Weights of a small GPT-style language model, trained from scratch on English Wikipedia.
Size: 12 layers, width 384, MLP 1536 tanh GELU, 24.5M parameters.
Architecture: learned positions, biases, attention and MLP in parallel, capped logits.
Training: a variant of Muon for these matrices, 637M tokens, 4860 steps.
MLP neurons of a small language model. Each row is named by its layer, matrix (up: input weights; down: output weights) and neuron, and shows model dimensions 192-287. Each number is 128 + 32 x the weight over its row's rms, rounded and kept within 0 to 255. Numbers have three digits each.
After each neuron's rows, "fires on" lists the tokens most often at its 100 highest values on Wikipedia text that the model never trained on. A number after a token or word is its count.

L4.up1311:130118136188174158183153160117191101158146146119146178102124138122155154078106122138141155100122131194095119074127175165153078097181107133111070116114061106122170158105143113128097170107103110143142164143072181189179100121143160106214107103131205117117151122124134155171074149118110077134
L4.down1311:089078139128090152144145055068070151166093082102112091156167219137094163110129086151146110128143149096094074100157069093134147149153119178109100059158117147132120133168123087110142136121082128128105137153138116088124078153062122147098102126104141150146138111131112114090137119157097149177
fires on: " |" 26, "e" 15, ";" 8, "ent" 7, "s" 5

L9.up317:088088117128181134086131155120110163089134090147084119097147163095077116141120141163125159093119120126121152172133147149105208160164182147138144124180145132106084129162116107066086137122153082164103125115117146141115079102118157116077095124141132107070147090133117166153081124224148118102
L9.down317:063097133149106158075112130164128062124111083157223157165174156144088146103117102196146129091144144087078101088176166198092155142197144116155164144133124102096104079118089143098136119079109115103146111124069158165171156137160130145088163152196102087121140093169124148151136175172098131158
fires on: " sh" 19, "sh" 9, "im" 8, " Sh" 7, " Apps" 5, "ig" 4

L7.up1490:145137216140061097167116106144108110111191173083140103133094130150138118135144095121101099147099161191114123184179141140162133222121105128173177049144145161115079118113187149140207132094084125136127091133068146143109158119058111146115177120113136067160162047118140123128190118121196155142
L7.down1490:125056092116096092146147100125155149114159145084140091131170147151128129139151178075107132182087058094112098145179120126147153135098201082076072154115155149122156112089094142113136121160128091086112178116070119137113143128100133159152103126085090145134161182132175144113078134123117083164
fires on: " o" 24, " of" 11, " Be" 6, " a" 6, "O" 5, " and" 5

L5.up856:148085156142123129166139100093101179151138194187076096187123111125131115108071167105143170093085156154096128141137111111123118124112094158117149088081064133097141126139162208204152127129127122145133162134138110132115100072096131158145162100124098126111177138112131128154149119086068102147
L5.down856:141087151099117099147136142147094180147156074078123138106166036152091155153147140089169133177155139149137134065128170182172117143193099158101149114155124169134150138146021120085139181156172098135158021181088102129188124160127134124168084126148095071151142111165117167099131127127109066117
fires on: " of" 18, "'" 11, "z" 11, "h" 8, "s" 7, "ou" 5

L9.up875:139150092109133126162159113095135193102157101144138104141093136155100122139111152144111082113074066132078078189135193163083170173111110114123201137084125163097070162115115173088142176088170172130150134036127056155162117162151066144124099100111127116139096102138091098128112104156096109078
L9.down875:080143148087178110140082152147114082113201187113104173085111093141139105113161065105165104094114115151151099102168128153170184111027162093084137137087142113165108089146216133136126147112197168132118129082130149140134151198142171136099148118126123106189120156192154073107155141116104093078
fires on: "′" 27, "P" 14, "-" 6, " N" 4

L7.up699:117095118103148073097214127159110197114088163187136136160115092075143168102127132039120125090144106193136076195102173132169184188113125161087111180185158114103148157125139129153055116119062103100119148119182129161142096139111177107074175112112127124147100118149107111104187108108153103187
L7.down699:108090127151160098121061086090127152070087100130168115089152062082173077114131101168177139153117119099094152158122177094183109113122124151151123115171153131119130108125124120192173163110123148104126126124195081128130158106132157145147109148152128088167035122153076169119091161077071129160
fires on: "ul" 12, "," 12, "l" 10, " originally" 6, " initially" 5, "ro" 5

L4.up959:127137141125134058171145135199163117097114172121108144147154124088168138154166094127141135109101070139121126144131162119115147170142159116116099163130136160102089168155102197100141070163125175073152135113160161106131157168186165141099144092175151095152136136129115087109148107145198114104
L4.down959:097136096077157148106110163145172117154124101142189140089111153179107101124156142132075122120050118135122112070092166104160108137087112137110128081156121079126169143173052119130086125094065109064103152170136119143182147129138127094130135190153098160096147152149096108093087172065224108127
fires on: "v" 29, " as" 8, "l" 8, "ol" 6, "\n" 6, "om" 5

L4.up928:074152132152167080101075111146064150101088112134074128116138143071130077175158167094092124131143082136098078128128204138154138170110133156128194100151104128154099173166127149082130133151131117215113172097150161130108100124101079121073188116181084139171161147178146137080139152092137105115
L4.down928:088171127094123118172128127107137107126129089130112158155171175130173101129145132102129137155104134121121125221156130093122137130211111087104134140122190159131085107164113179120097117091099132103168205108133108124149099124146106131126104139108137110089054131091152159182161171145157111116
fires on: "," 14, "ed," 13, " and" 13, " but" 11, "s," 4

L9.up432:117169133145103152162152143104144119111148095105103158143124169106174136125126114101168156175123149113121131183112102187092132103111177079174076164099128140099166070178161097132088120114135135106039062093121156154114155069087152117138190161147146110063099125134093163100097125094125131116
L9.down432:084087098103086164074127137125101077146126145151155188116136145117080154143092030141118158084187113157089150165187094157074139127137138134070158219136088179129176123078135121114090202120157161128124133076152094062147108081138103098095158150133102115137108151121095093097129130113086155111
fires on: " B" 28, " P" 17, "70" 5, "20" 5, "30" 4

L7.up1204:125146127081130058165167148148149101091084105126135077103076177087144121150120128139159183168155151072148161129105142168121121126080091203145121113118112157154157147119062121184140159169189143165079156126181160137106136089065089141119095085158148083151111130149142045123093164107168064167
L7.down1204:168081107133147115112118167136110177116159157110157168043129136120098150139152156117091135181122088175144150185141152120179114161145132125130150161138205129096164148157138097109141104156116139187128140100137162113082092116153103147082127075138083119113112180089104170086100177088162139172
fires on: " a" 23, " w" 9, " of" 8, "L" 6, " F" 6

L5.up1350:063089130156106134087160129128097126091087122074154134125137072123203147079139136119150214106141151108206103137133150069121163127166075084125152120188173128143137149131151114119192143103141162109127128123197155122117123127116190131111185129081142130143144094099179188110128157115180179187
L5.down1350:129121108060039160102110122109085174120137116096139184092184100185147108081185037138079100145083121216116099164177105115133104079081171193120131145176157111157145103106155154149107144147124112124131146120105136154108125158155142162124100099132087166085147164122125095112102155147174117130
fires on: " she" 23, " She" 13, "l" 10, "n" 5, "se" 4, "7)" 4

L4.up448:183155127098131141144055088105150116160121075058151134124146147135105118118165133133145096139092145081135136109141146137142135122183076138085130128102068111135139125111087138116091107051123166087135163163147157168111161118037149087146081109123104138118094136086119089144130137133120154086
L4.down448:145136103119160161070180117092139184165152088077085133149084110186148060110113160123074131090098149134119107072074150092159157098144172175110144108157169177174114204189127118114134148140102113104125091129099134121169094102141105153159193120125134177167106157140163115177109112157175124143
fires on: " States" 19, " for" 14, " by" 9, " French" 6, "i" 4

L7.up197:138143155086134119115127130146140105162141115126120148102130109085128120128119134125143148111136082031077120108079095110073144116086116152149112156161163177169076166128181145055188117141141079137158096159103117077103167023173131128088160216107102162233070103141163144117121197165137087091
L7.down197:128141197121068083126144142096129175121088144155095157177148144161165146089171084131109081118122135155185189138091164086142090103089090156138132114146161168113116117029138169131086078091124138121172057126110090185120141143114147103101115113092151107091074202152140148185154156151099105161
fires on: " and" 43, "in" 5, " for" 5

L4.up1296:109139154126138108164108148134087173118171114109075106140118082162084113145111131179134162142083125098132152117132175164112149222152138174057157164106076121111142135126150116129153104128160127081158125141205199184124108098161106160130161160131130171148118095144095101112114137179100170163
L4.down1296:073130139085086117067151163132135112079163167099147184212149152095124149107128168102074124173178132094133112154159111164146125121170116123134139098128195169107217157162156132147114191132175108140158184100110099105149116148100109148158100098079122149091163132078195123151134155084167041118
fires on: " of" 19, "ur" 12, "v" 8, "at" 7, "or" 6

L5.up285:136092126092106125111136145138151111094124162092160130137126134157149115103060088130121089137181167068140162108120115078174138169174162188103054144151116147134090201102126133170156116126084161111124129133100154110100175129123149113183139099124168126026113105162109110114055136128124108155
L5.down285:136149168057097183064119143225150153109119139149166132131097171110124167132148147124135128194179107166145121102157150142156061123116118113123100159143148146141113105198167104144155097102088174146158177174134171169119152160113110118120049109065182172097116130211132129125078118148162133104
fires on: " –" 15, "v" 11, "w" 9, "ra" 6, "we" 6, " Win" 6

L4.up634:137108115124119169184154142089121113088162153159113096136140174120124120125127116137109175092167077170127096119124118180099150102147109131124132123163092132233159181124197119169129154099149115138103133151076157122124110152150123133183148144134164142152153172129133123144057086116137070158
L4.down634:077134148149141076119071176142162118101156121137127160063098122088154138151158080134099102126094168155132096133129161067166148188085136118098102127135163120061111182139056143106106132130149165157147139110187125126201165205104180136146090167166142120117173160152194140110137151151079152156
fires on: " is" 24, " was" 10, "s" 7, " selected" 5, "e" 5

L7.up1022:175150120172168143151097121178085137088121129093130127140134185110062107109167100130142124139152158132126169116135113207113153140101141191144087170144135145152096187078117157075101134116138174136095123144145175105181133168156159196127100161116125144105136174129130102163083071146144113110
L7.down1022:102135183125131132140117100087152138120095139161150185113045106121153194096135064154160166118148200073194062193165118095130115120160147149157105149121190107153100187164114108156114135145166071110094123120150154110130052132124067123162063157112151107139045184090148138095166181129138137108
fires on: " of" 17, "ath" 11, " to" 7, "-year" 6, "hemat" 5, "'s" 4

L7.up1437:145133109127086159117089199096189123119113114108142143164116133089077153151174104112151161124119116161189112089128085099109128118077098066075090126113164168111092138091078122138118159153026154146152141172117162100083142099143179154147128126104141156128130101187167131178128146120053145144
L7.down1437:131150153148141156095201153165054114134109099111139124147135118159135129144123147092132146107169122118163158147101126104115097146110062110097081079123104143092092115091095147123156093090157130121123119162102156059130140090128155150166137138149085124111133102070088123157109142140129183133
fires on: " Total" 15, "at" 12, "c" 11, "ac" 8, "7" 5, "iv" 4

L9.up456:165125159112117101182057199088118120122103111165109121142095156133139160112146128148141117166128109145167154161166129169082175104146203116186135110098139150116108122091117127065158130194190086147097158133081156131079146083070109137126128116152081205153088117137103138157088128117124143168
L9.down456:128164127137159163089156102150135124087132130088161148178149126105085142077152118088160102202165128113122092154076168149145179082128114141085158131147109172120157119117160114127094117119120097134113118146149096137180121109121116089140147110157172099083138138159130141091095125047129148155
fires on: " B" 64, "ic" 5

L4.up979:114104111103121108170103103176086100152116109125109141127092081067155114141167144111152114041090092173141185083078163107119116144017145144138120155135150094174071120077178100154151085177133147152105091164130157150097176000110155125155165073149066136131090093104143181154131109068090123109
L4.down979:139129091116100082214066145115117130129170143191140128121168126214144141090151129155164163135103104119113102082136147186148081099067129102118156165072150116107182109131100138103178100164127124130183132198128115165131156148125136106149105174133097137147133090074131104197164118171150192140
fires on: "\n" 27, " sub" 14, " |" 8, " trans" 7, "ul" 5

L9.up916:141166100133129096168101049126149168069130139127080158166225093218175108109108141120178104149135116138188141145132107110091102121145161126149088114145105124089147137156089143167152126097165150143170153140118126100095128133067158118079160158162129149111179126087117113097116118078105130125
L9.down916:093177134095116162111120072095144120146097148152115121155151147099054145213060122120117085094122150131083154068145142094185085106133146173144086105165120105126178143117155102123085101104120106130120088063145142103098153092144144079192101162137117066139133133116112160156150122116099116143
fires on: " |" 22, "a" 12, "y" 8, "o" 6, "e" 6

L5.up618:194167108156137142144103105103105166129078129111159069132125117104088113130096115095088157092125121111159146161163103145095153178109126133122137127150094124133101126127080070126087164116134119183132138128095100086140151080150124091094113070130126162077200093121140102134114145121162147107
L5.down618:149136090174090087140115137140179059149114181094125098139185141106100122125110146154125179090155145195181109133118143077150163113138120135142104125167161094129174149112118130159133157126091130112130134113153115150129099133081109104140152112151170075125108163109111148132086111105102144174
fires on: "\n" 47, "ir" 6, "\n " 6, "l" 6, " Liter" 5, "arn" 4

L4.up810:089078130072095145143138138140114137116134122128116127236142170124158152100173138089094142109207122108100104069125113144082170153144138160092159135110164162121103130138129140104174144181101129135080121064082170122127094118152125088133139084156112167140109102155154049137184171102078160155
L4.down810:087116130121114142133157127092151163113166141110120078160136213150123154198132143142110142128128101195123136137116150106152142075135089118134157094143147062103146135184183120071162131141152123094154113152110065136159087106095141186042185050153109142150124126195104112126148164110142072072
fires on: " such" 20, " these" 20, " later" 19, " this" 15, "uch" 6

L5.up1319:117153135148157126139158145130134140169119125094139168144143136165138062112142131085057097160094213069131136082167099095098143130100136127114130115138137129122169145110086140050092128126145173079093144119168180088127115054082110164137119109130109141144122112130125148128105096068105127101
L5.down1319:065080119122104185126055137168158113157136072121122126132122085161095095149189114148129083099150144092125138150067134111140136085120090105077139117123192089081128134162107095108109095185116129148076149135136119121170115137135201101103154234132175143157150139158129158125108089125121115172
fires on: "th" 22, " /" 15, "m" 11, " mm" 7, "st" 5

L4.up14:105142146085146086141112159201097139150195139123140118127138168121153146093147110106132134138088126136143068126114119155130120157125179125124154163098080128120148153163155174143110189103121150109177111121145096141118226091181126139158115130135092170124108078125117156130169076161130125075
L4.down14:153071076103144114096160097099126068091083153084096160098124126076126094160087172137082158137110121176110101161155177132106109152133120192121144102108169082094111141115139177115167166156163109094115120130093059103108103158127108159151177155094140130121119126154148144157143095088149096136
fires on: " between" 20, "ur" 10, " of" 8, "or" 7, "ant" 5, "ix" 4

L4.up1461:157129106174112178105112099133124122123114100121106074104127120094100174120158165092205175160043104094127116123101160139116109166111183157141143066137090149099136128134133132111156120162122116158168109116158182070150116164108154152128150139147166177135137130087112226096141154092142074143
L4.down1461:111145137157106087115129111108080135082196160133117126101145150119158141093155097101093128096145154147133079089092128100130139136170132144114106134163099107152116126102133109102121122140095143107137166116101123165080179068176114159152114109137056127103076103131167091109129168138165135155
fires on: " " 34, "\n" 12, "19" 8, " (18" 4, " Sh" 4

L7.up37:205138119130068123118088097153136148128222109178129143123125107117114160104157146158076092146115142120117040102147133128113108190170100127146144161114108103162090121148160155193083120105094179141154120147116123111145152095115063105082108121115149164166156124152095113161140112136105105136
L7.down37:161124174150180129191113057103077124138194111120127132072133152082118148118152160154120094086120141157086158174112162183107176160129099101104190090142165189095119156172123149109175116093161146120142108135126054174121117142109120107121172134147138171085125131185123128090148136085079185206
fires on: "\n" 43, " to" 10, "ons" 6

L5.up451:131168117139107117153142156136104077097101155087177166128150136100172191145106166146147154113135169052175164128096135140063159188174079126173143181144150099082154102155128113111144065084088164153147132163072160084107155157112134131120151135125113065105162159134125085095113099129122078149
L5.down451:184097140160133126148126177095148086066171155104096130129088092188132114123159091132150074151104176102085173141089151128127132126163081156128156170146180157125104166157131161142179138136124144125152106184141086112148170091169110188108142169150175175139086100140131160099120067101103101137
fires on: " a" 11, "y" 9, " 202" 8, "t" 8, " 196" 7, " 199" 7

L4.up1078:133129135165116079146129144125061099127155181112109138138132159138152098164151211163175126118097135086180100160115117094128144145126116123165124099142187123084060131131157122077149114122149152119148090106098143159109151079088147147076066070137137169128089096205158098080106162107172098108
L4.down1078:107089123085161162086103107129112166110117193086125123180115150142071119086111092103119122101133124175139167130116108154117097150110118097128109086162161031162142140167117099136123100118128114173119062081147150166114107154137112166115118117142156112060107173192078123140109144135148109181
fires on: " as" 32, ";" 16, " |" 13, " be" 4, " if" 4, " for" 4

L4.up504:159097170082186049111096104086117126075112134134083138157060122148142128115090163117169149095102098152174087134084146130114150134156140155129153164101171115051173157191065107138149130126121124101212137126121142130087133081143111103158135153122183114149140174072145124129119121171147170080
L4.down504:146132125132108110163137103156168158115120117131178193142150116120117170103129097160099134117181126089150142134120138114101110076144108127092123144147131111141104122167106135147143124157140082063071091114168104103106083127073156117131084143104131153164142122224158148086167082136072105165
fires on: "ot" 14, "he" 13, " he" 8, "id" 7, "at" 6, "it" 6

L7.up409:131129158163163152075126090193104115085139162150071118125116116141131162105100120045118102076188133104131091192092207108144168124121100088169118078091122092093156120123103125112134145169150141148129151136120077100145171150146181142145093130154161129085065088113111126148157154065134153139
L7.down409:114098103083101131123144148101156173158113140103155145103105120125114108146171142217112159117122082155148168127133079093113101165121108175117128157123147150173145136166171142156111109105110122129123126115185096146109126144104103145123193098153121134142161167115145227121095175135123120096
fires on: " the" 21, "s" 17, "\"" 8, "es" 7, "\n" 6

L4.up1317:103154135143121134116117146103117166131065179187080173110107124133095145104094168129128172108120123129107120162160167131143163163076099137108109089116159114120084084141160127140133118130160132138183132087144118118104131104126111156150135085149148068141145142113159148168118107144113107156
L4.down1317:160106126161087137152115153147165141211126146149124112156125176149038061101181134151141118141105121093110095167129116091081108091096130128150107154132090140166116138170129133125118196119054099085116062138100182084142127118156085177160089104121087126150113108085178105165103156084177164108
fires on: "z" 16, " not" 14, "e" 12, "s" 9, "s," 4

L4.up865:137069182199105130131147104066101054129128171114108106117139129095069127121146095090155115151112155160219122161129137130083154105136171181142142092132182127104091163143109131152098157126138080096126155133153147135125117144162098156108158123139147147166190104122134108081100168121129000093
L4.down865:182119164099121124147194143167115141130106064124128117118063139087185103111153166136185138076130140119130105118158147093133153147125099151141107131125099154172148105094112162164153153143108148140153141149126078108134140129108125119112133126095141157107084111095094112084226125151138122133
fires on: " as" 24, " is" 8, "===C" 7, "==C" 6, " They" 5, "===E" 4

L4.up205:099148110154145148125145123145044142169146106157124174129140111113170147147201159119161107108119126064142135134151090110165102188132093083064105168152078109159143111109132121115149146078088096189163138103090125185083148104127075128171160128131113113219118098133157147155122132135099128125
L4.down205:092113187091090072119213095136211182113127138116125125152205166110162123121125071141129172137106141133091165113151138120100111101121146099136153124119109100124121152174076067127100197147099122126091141148133115122121132129127147177151101127167140167039108190103169172179151129118125078121
fires on: "-" 17, "ing" 14, " He" 8, " A" 8, "out" 5, " In" 4

L9.up1197:135131136079156153141132112149075164076145109121095118168195133124206141098149034173127120099098146097107083117127115102184087177169101142144105124130158168127207101131105136137104169097181083151206143142116185151119082155118100178141114086099093082106128140144173130164109107104122102181
L9.down1197:128104114150142066130084181179125137120123126105170092066109107108049086076128113105115167126173130112146091155134129226188059136080175167141121147128164133134119116199135164114132135168126106162145111178137139092153094102122184091177126140155101180171115067124107104159107131110149118138
fires on: " A" 14, " a" 12, "u" 9, "ing" 8, " \"A" 6, "l" 5

L9.up464:162188088138111174140132120118178159075132134169133150113121077153144100137065110157126154204147103086228142141178115096121088104104158114101117134164089186127137130064096115146115123096028142134132163110096122193144124135114157183103226133134090094127112094157121115129122133143124143171
L9.down464:174102074092076119155150192119149068164128111169194103076133116111134129097148124098118125166116167161114126086088119163120110082115193112172123126133070130176107127025174149119100146077136161114162110168125048147137113113164121112058111135077157125109110121141112142145137122073115137127
fires on: " |" 44, " at" 17, " University" 4

L4.up1193:090119111155104177139142130180105110144127138110095165112186172165084108107137105118148133103126141076140134142136197129136145146092085153230106140136129172115157127067126130165107151095129072084113148160089128139142105141094143168143167081092074154135106071169179122090157131079093103118
L4.down1193:127087143136089125157142125117083133164148209086081093146107133146128159161136163072106156137139069192199147171139120124161115115145146109155112115142163108107113134063134086133118157140130127131105093191118158128117107166106082096143153134123111129091152122072171131094182130171158156074
fires on: " \"B" 16, "-l" 12, " \"L" 11, "-d" 10, " \"D" 8, " \"P" 8

L4.up849:064088113127100122142054126119143135084159115120110055137094121107130147102133099126183116152141097108106082157118167141136108120125173120216099122102146184151055153145141169131120125076124148102167149133105169067114105116108147175100159163111172136189088145095154158153099103103168098113
L4.down849:142115114142178157091107200139111112133139128107108144119151122045160116055186146127118196086108132136144105146123144185112136093135079165112099072103124109117151177097152078143089199105139155133108057223146115124180089137118182139128144147145110123142168151064170108147102138075124120181
fires on: " and" 33, " at" 10, "|---|---|---|---|---|---|" 6, "|---|---|---|---|" 5, "end" 4

L9.up860:198183127135057134133138085130133141090111152164156109132100108093154138126114109121110152128165170146124136167118158166103163139146126171129121151082158079151149078117187104162179136123101199159137144102135192138120151171065144096095122152127090095094136126150115196129143132120134076174
L9.down860:098153122105138165101056181146121087170091163109183125183197121141100147131153152096149185102119110076085153092110109094170197110077109113180184140108169147163143080097156107124152128149156114150174163150142150099161184174125112142162127103140166156163167130147106130143142131133092051133
fires on: " H" 33, " a" 14, " h" 7

L9.up985:129136117112112198111087130157157124107121164120203129096165102108088125176125108148132158079109157222154158168115152058189161120145137157132115135112123141122048097084100144171105148128175098133073176140163082139165116104112103117089108120112111124137133197105158125115109110121123130121
L9.down985:132137165104121168132152113135193153106120145073144130107107127109122191194146128129156149110172150165098182178153120104147132182109162136194163100055121090108069153133144143154153104131110063137143138088109132100136112091085170132153075155169042143148117160169137137114105128126179120116
fires on: " an" 41, "P" 9, " (P" 6, " P" 4, "e" 4

L9.up979:130097103126112161120133117131109091165152081135137094102161176110181145112174125086158134112140176148153151129138189112164138110102114193123097102177144104124114175142126145170145115106108101103114131146122145174123149082192122091146156079118107124104180060139117112159115158157116032190
L9.down979:161110142148135165087110110054141121143142084063174108092158093119175154103176084109150094095108158089113181133135139166130119052153145127098093169102087160114084139137125102079150096127187123124106130173098150195082129118104111106073106116170094099168137073188112166096097122131121114145
fires on: " is" 26, "," 9, " be" 8, " are" 7, "ad" 4, "e" 4

L9.up1445:116093187120107107109100129160103134127130163143180158140165076109106118185147139065155158127129128194115133137100076126074157199161118204120098107151172144093121183140126210043168160115091164150110086173153136138118118090143090099123154128160103178122142134119099113130084139133098105161
L9.down1445:120136155114124187071140115151158100137083118134133102099068151120153137105119106112148117136107123068151095110058175116182147111168133126101133180113142161129203038097069111094128101145131133102119145081161077120131114084106083091092115123175155138161128099123092070120140186137123162182
fires on: " to" 19, "," 15, " and" 8, " 1," 6, "8," 5

L4.up255:148056081093139101138172090237094115155177160138139173103093084103122197072144093156094124081153139113110153087082085106156113161141062129144121156177104163082154118142149145179123122121047193088121083075104133154087127087142127183115121114124133123088157155118186098143129149155067114132
L4.down255:138087074090079152119113153142173129107097129100082111099135106088115164126165127078139085128110167168127165117154125097113069088125138148103123130142124141130109127111129116102177118152112187074107158155134128151156125151141156153119138085101074121163159152131114155107097130116122133151
fires on: " of" 25, " for" 10, " in" 6, " almost" 5, "ro" 5

L4.up455:134134204059111088112094112117126145119159139105130122152117100091141125120136068092075157142122076090106120126143139116134123183179131121088098156140127140150083141080063153058150141103121074116166149032137143155090132176088131132139161117126142111130104215137102160115145104112124135154
L4.down455:103159146082116085076064111110107080102128117142142138119172137127134108158157100138086161114146110184113151072086101087098082126144097113097124124152114128098121070149134133136079124161199132093228137171073196102159098105070145127205168121142087090112193117167151158144109119064092115116
fires on: "p" 17, "ol" 14, "v" 6, "c" 5, " imp" 5, "or" 4

L7.up1162:097118154120086080117116122114099142095128095132165101192144099129121104124114086115059099132126117138143107166111149168134156127166062132122122112118122157078120169101175135158133164173091197150109108089132088103135184173178190165162166114111108096121087102128107132129153122108157081109
L7.down1162:069169122133132112135084091066123141117100077081114102113175108099183065127118093120133104171119195179133113135065166135147108045089120113087089196089130132130162104114101118066155136105063140098177122213161103111171169125104133119144141137171098088157149147052103148184081143084132137158
fires on: " S" 68, " s" 12, " \"s" 5, "-s" 4

L4.up701:111171205116111129147130130139096091088079184164082122143174136100182120106177138114154068135091113154098110115143161175157096156186099140188181160121109181157070146161161097102115094135153105163151120100080144160108154131128139176072161096183122140176105078092094186120192108140094090131
L4.down701:107165092119135130203130183134074128129112084135095130092102049122113118106114127130105166149110171125094107210087158112143080112134143156092117120147163125086129114116119136156118166119149126150190139134162058106128099087143093083137142144162132152131151089145122092082159104128132102109
fires on: " and" 47, " w" 8, "," 8, "'" 4

L9.up1415:151152089123193119140068082125120169116165123099227065107095165176077110104132138062089066131055106087132147149149070054140156149149094134122087138080105112124082160116132165117112144147160157140141122142057142140096122081060168123074194116099082097132165114128089092120126089126096127069
L9.down1415:128145125149140108156057058157121125126119167030132158092151158116164137154138118161095102120117131139120094168148194145123132150189169120186080147097116157109154093115115104147168148100162115090140180106071094145163058129111142190114151101134136074214159075068108131116128078119040141093
fires on: ":" 25, "\n" 20, " his" 14, "'s" 9, " their" 4

L9.up999:142088045175136161092067071158108149058148167119201117148113126075068143139147109101102110132129126124141135140096151139188168188130092129147128173088198149120105142136141177102128160133113141137135172181128105115148115108142161055067105040149141124073134131161136124179130183076141190170
L9.down999:140159165129100127089147122124077182147129112066140099112109159152171169159100135154087117062091106122080146092124129083155103105168121201097105080098131100137133163152065114159104104137156139144118100084128157118156122189133101156116115117166057140111093162144146123124120194138101071141
fires on: "\n" 47, " following" 10

L4.up826:223089122158193193137165127170151180097174133114137109103136170164124195100062145144170134121149146094107107076081155104124092104121132157111136184128120169125097130101141171117074123131130164159114118126156170102145148151138104124120118119131102127147212114137071120135104109105137111141
L4.down826:108042094155114133144110120111064150137189100142138121119130119101179137116137090084140096148167166078189145092171098129079162135132089107120161096178189119123103156107140129197161123087115122118082144137141061136115124156122123119076074149170157143128108097162116083068121105162131125119
fires on: " to" 52, "ai" 12

L9.up1441:068080116135141101142110145124119154123139057121154054101131109087167145106150154107110203122148160167116101181126120132115163138092158148125190079101127078157123103136089134107117142177151168096138132214118166095131132068134124132076111131133142120115134133152116106148093161154143095167
L9.down1441:103131128115123173076118158164134187154057076171187101103142161155112143069062167122112178104140141079150147164153124168160192138103129091093169105149101111125168103121153128085134124087121094103114159146157122104108142162091112104100153160163038118117124134125081149134146096146131104176
fires on: " Ch" 32, " sh" 11, " Sh" 9, " F" 6, " \"F" 6

L5.up954:085130126134133159117128183087119180140144186162121186133093141193115159153118137124112092139104084121124112125178110099129157207121099144159149151072104097151081134164115144162095135113127092113155135139156073141181101085113190148176109134157166129133158122170153083125118114092099095095
L5.down954:111185175132132175161109145099096136126106170113136154200181122134145140119180115152135121114096100191135082116128138117077154091069086147027059136155047177116106181135172131127120103127118112081168128117096098154163095101098143084108134113130129109095162171173124096088138129126121112188
fires on: "eb" 35, "b" 12, "af" 9, "ip" 8

L9.up647:134159117113143078195063137145133128093172092119142133137081081149142149141097124090079136091146129106047151083164119169092107114131150115218162112133106129112079097065126141114123143133041100213125168106119166132121109084131119135110165183098119175195163091164108163101196144124165108089
L9.down647:099135142135118141032172116137144120204136117119109135184117150094134086112082128144128169122083118130125134176121196096139121173099120126099125100124165133102135129142127125135101101177190119136124119086141107107131145132136138132131104165135096057151111152106082084149160105146145098155
fires on: " and" 27, " the" 13, " of" 10, " in" 9, " northern" 4, " to" 4

L4.up133:086081120123139159141075100122091170147155110147123073152084096108126189110112117142143081140148129063113124152132138154154148146104099105041114152100110117151189135138121116154117126123083210053055180138112194119140138115137071180139142118128054165123131142169145050108114174145078186161
L4.down133:107131089080092134101084137120110125088154112049094113121193076104166096087115140128112141103133145124160101101159159150153187152093096148111058172149110112105175077068109123158134135143186137126101176124133218123152124187150122148140113168124121114117129124104108119113130181147134077091
fires on: " in" 30, " of" 14, " at" 6, "ö" 4, "re" 4, "les" 4

L9.up1391:099182130095114119131118128090136108156106176082119109098133091110122100170129098108146139119061092205138155124148148132125105159133166096088138116171174161125105087117151182145130169148163187158137110105102088105162046114139063196122120125097139122079123167137069140062099181123070115087
L9.down1391:084137123188143112095118171133105181137069132125181122134134123115051146144110051138119219111089122109091121142104159137103196115071129069135168106127175114132125188147137156177112114177147130174113107144116126133123134137130164156076071161097145163098129165147177091062150154136140143107
fires on: "P" 19, " (P" 7, " \"P" 7, "-P" 6, " N" 6, " F" 6

L7.up665:168111116147130147093128154156142106179108117161143111169131094170084151124133146094128114125118139214146067169063138147124142140146155164122138123172109100158079187159126113121101116090052065134118135133101114112116128090136136149081198170134101174164142080116148181109144114123122088149
L7.down665:117091106086180091136172177071155138117135061096123132110108104129123126123146094150165107183184148089171136133190127143151125117166133092133104116131166211147174130126132136143098117155139147097159076168104117123129140115055130105109155109066090097058131140189142151121143119178060122147
fires on: "," 19, " and" 14, " as" 10, " is" 10, "\n" 9, " are" 7

L4.up674:118146138150174165122115134117158088107113167121045132037124100118112131097121120169170101124118162143120118075116150075108111104167126162174112116119127138146099083162188109136196087127128150159102154143116154178127102172073130166118135150135140164161039140151123103148137138096107191077
L4.down674:109086149097101130115106156165140081080130117117121094161092072128127098118161111203125081121101110115146125128164099127111141134151126175152144123165129112059189103119052121078115168072175135111111155109114135140160103115113069095125143136062106150159119108142124105164133151170120158164
fires on: "-" 16, "i-" 12, "ä" 11, "\"" 11, "aw" 5, " |" 4

L7.up213:160166133075143147093008110128138110126108152104235100101117143103157126120160156135116085090056221146121152160151130155118092118150145119142095122144120125127096149169062147096120068141198089165100082170153185125120122074104086136157147136102125134175147137182128132102092161138174096106
L7.down213:123132207152133088088144091145094109107116137095193126079089151076102126131128125068113132111155102126113134185116116117076139128131110208033119066101146154162148106108121129140129148072134125093122132182129126160144102108107137158078119111143126118091189130123113134122113113180089150143
fires on: " the" 54, " an" 5